Weights of a small transformer language model.
Architecture: RMSNorm after each block, rotary positions, no biases in attention or MLP, untied embeddings, normalized queries and keys.
MLP neurons of a small language model. Each row is named by its layer, matrix (down: output weights) and neuron, and shows model dimensions 704-767. Each number is 128 + 24 x the weight over its row's rms, rounded and kept within 0 to 255. A neuron's up and down rows have the sign that makes its largest values positive.
After each neuron's rows, "raises" lists the tokens whose logits its output raises most directly, leaving later layers aside.

L5.down893 [141 104 110 106 102 127 137 131 112 181 133 122 114 157 143 121 112 151 113 121 120 173 100  97 100 175 121 150 132 102 134 120 109 137 128 116 137 179 148 174 149 101  90 141 138 106 136 120 108 121 112 159 139 127 130 162 137  48 137 135  99 141 144 135]
raises: "ED", "A", "ES", "X", "AM"

L3.down506 [117 116 134 123 148 170 151 128 110 133 148 136  99 115  91 124 158 148 130 131 123 122 135 146 156 135 126 137  91 163  99  98  95 121 134 169 174 149 124 110 100 112 126  92 126 149 137 104 140 114 139 131 141 114 131  91 107  83  92 141  82 138 182 136]
raises: "qu", "ches", "tion", "si", "ture"

L5.down1851 [156  76 138 112 143  82 105 139 150 137 144 153 109 138 109 162 144 120 162 115 110 162 149 135 169  84 115 115 131 119 166 142 142  95 138 134 126 124  82 127 108  90 156 139  81 116 136 154 120 103 161 107 140 113 110 153 122 149 123 124 171 127 120 133]
raises: " (1995)", " (1999)", " (2009)", " (1996)", " (1997)"

L5.down301 [105 156 124 100 108 152 159 162 110 100 105  87 132 120 105  88 117 164 116 148 177 146 126 123 107 120  73 124 108 112 138 141 150 142 137 102 141 177 137 115 128 104 127 152 152 127 131 107 128 158 105 165 169 119  98  93 123 118 112 148 142 106 105 154]
raises: "o", "us", "a", "om", "oph"

L5.down423 [120 112 125 151 125 132 128 142 101 118 154 119 138 175 115 120  88 107 119 153  88  57  83 129 123  84 113 107 111 142 166 161 147 137 105 103 149 134 166 137 129 191 151 117 161 119  95 165 125 104 137 122  91 163 143 152 117  98 144 132 141  82 104  77]
raises: " IL", " Massachusetts", " AL", " MA", " CO"

L5.down536 [149 161 126 121 179 125 138 126 102 141 119 113 101 134 137 159 181 149 190 116 135 117  95 140 124 130 183 139  84  96 167 145 132 117 153 132 130 150 118 108 118 156 184 128 173 120 127 114 160 106  92 163 131  75 121 123 124 133 143 129 113  93 136 103]
raises: "onic", "t", "n", "gon", "l"

L5.down453 [122 103 100 149 124 148 145 125 116 151 149  77  70  98 121  76 120 142 123  99 229  89 107 116 138 152 111 135 118 130 112 111 149  99 123 128 137 153 165  91 136 130 146 142  94 134 151 131 109 120 123 136 165  94 165 117 149 171 104 103 161 116 157 100]
raises: " age", "gon", " 16,", "pt", " style"

L3.down1328 [141  95  68  61 125 120 134  98 143 121 103 167 128 149 125 136  86 113 132 123 146 148 183 139 110 106 171 142 141 170 140 135 135 104 131 102 115 113 140 117 135 131 140 138  97 113 128 150 101  92 144  83 103 170 124 127 129  91 103 131 128 145 143 114]
raises: "uck", "ami", "lle", "ade", "amine"

L3.down604 [136  95 139 120 106 125 140 141 131 117 110 125 137 157 125 115  75 153  99  90 158 145 148 127 135 132 137 149 146 152 148 114  81 122 158 186 141 132 129 118 191 140 161 146 157  92 149 142 131 134 147  90 127 149 106 106 164  87 133 193 140 165 137 153]
raises: "ize", "ise", "iz", "ly", "ized"

L3.down469 [169 117 148 123 162 132 131 154 156 173 127  97 121 120 153 126 163 123 117 135 138 148 155 132 110 116 149 112 118 143 126 123 137 140 155 163 101 129 103 115 133  91 115  96 136  86 171  79 148  79 136 133 106 105 104 144 117 165 124 177 129  93  72  98]
raises: "gon", "sten", "vers", "dra", "tra"

L3.down1220 [131  86 140  82 133 134 139 150 172  93 146 131 159 163 158 121  99  84 174 109 105 159 118 137  83  88 112 119 103  98 148 133 148 103 119 103 132 163 132 138 191 139 147 110 132 169 144 112 148  81 148 195 139 165 139 120  66 133 139 104  86 148 129 115]
raises: " themselves", " herself", " himself", "ons", " it"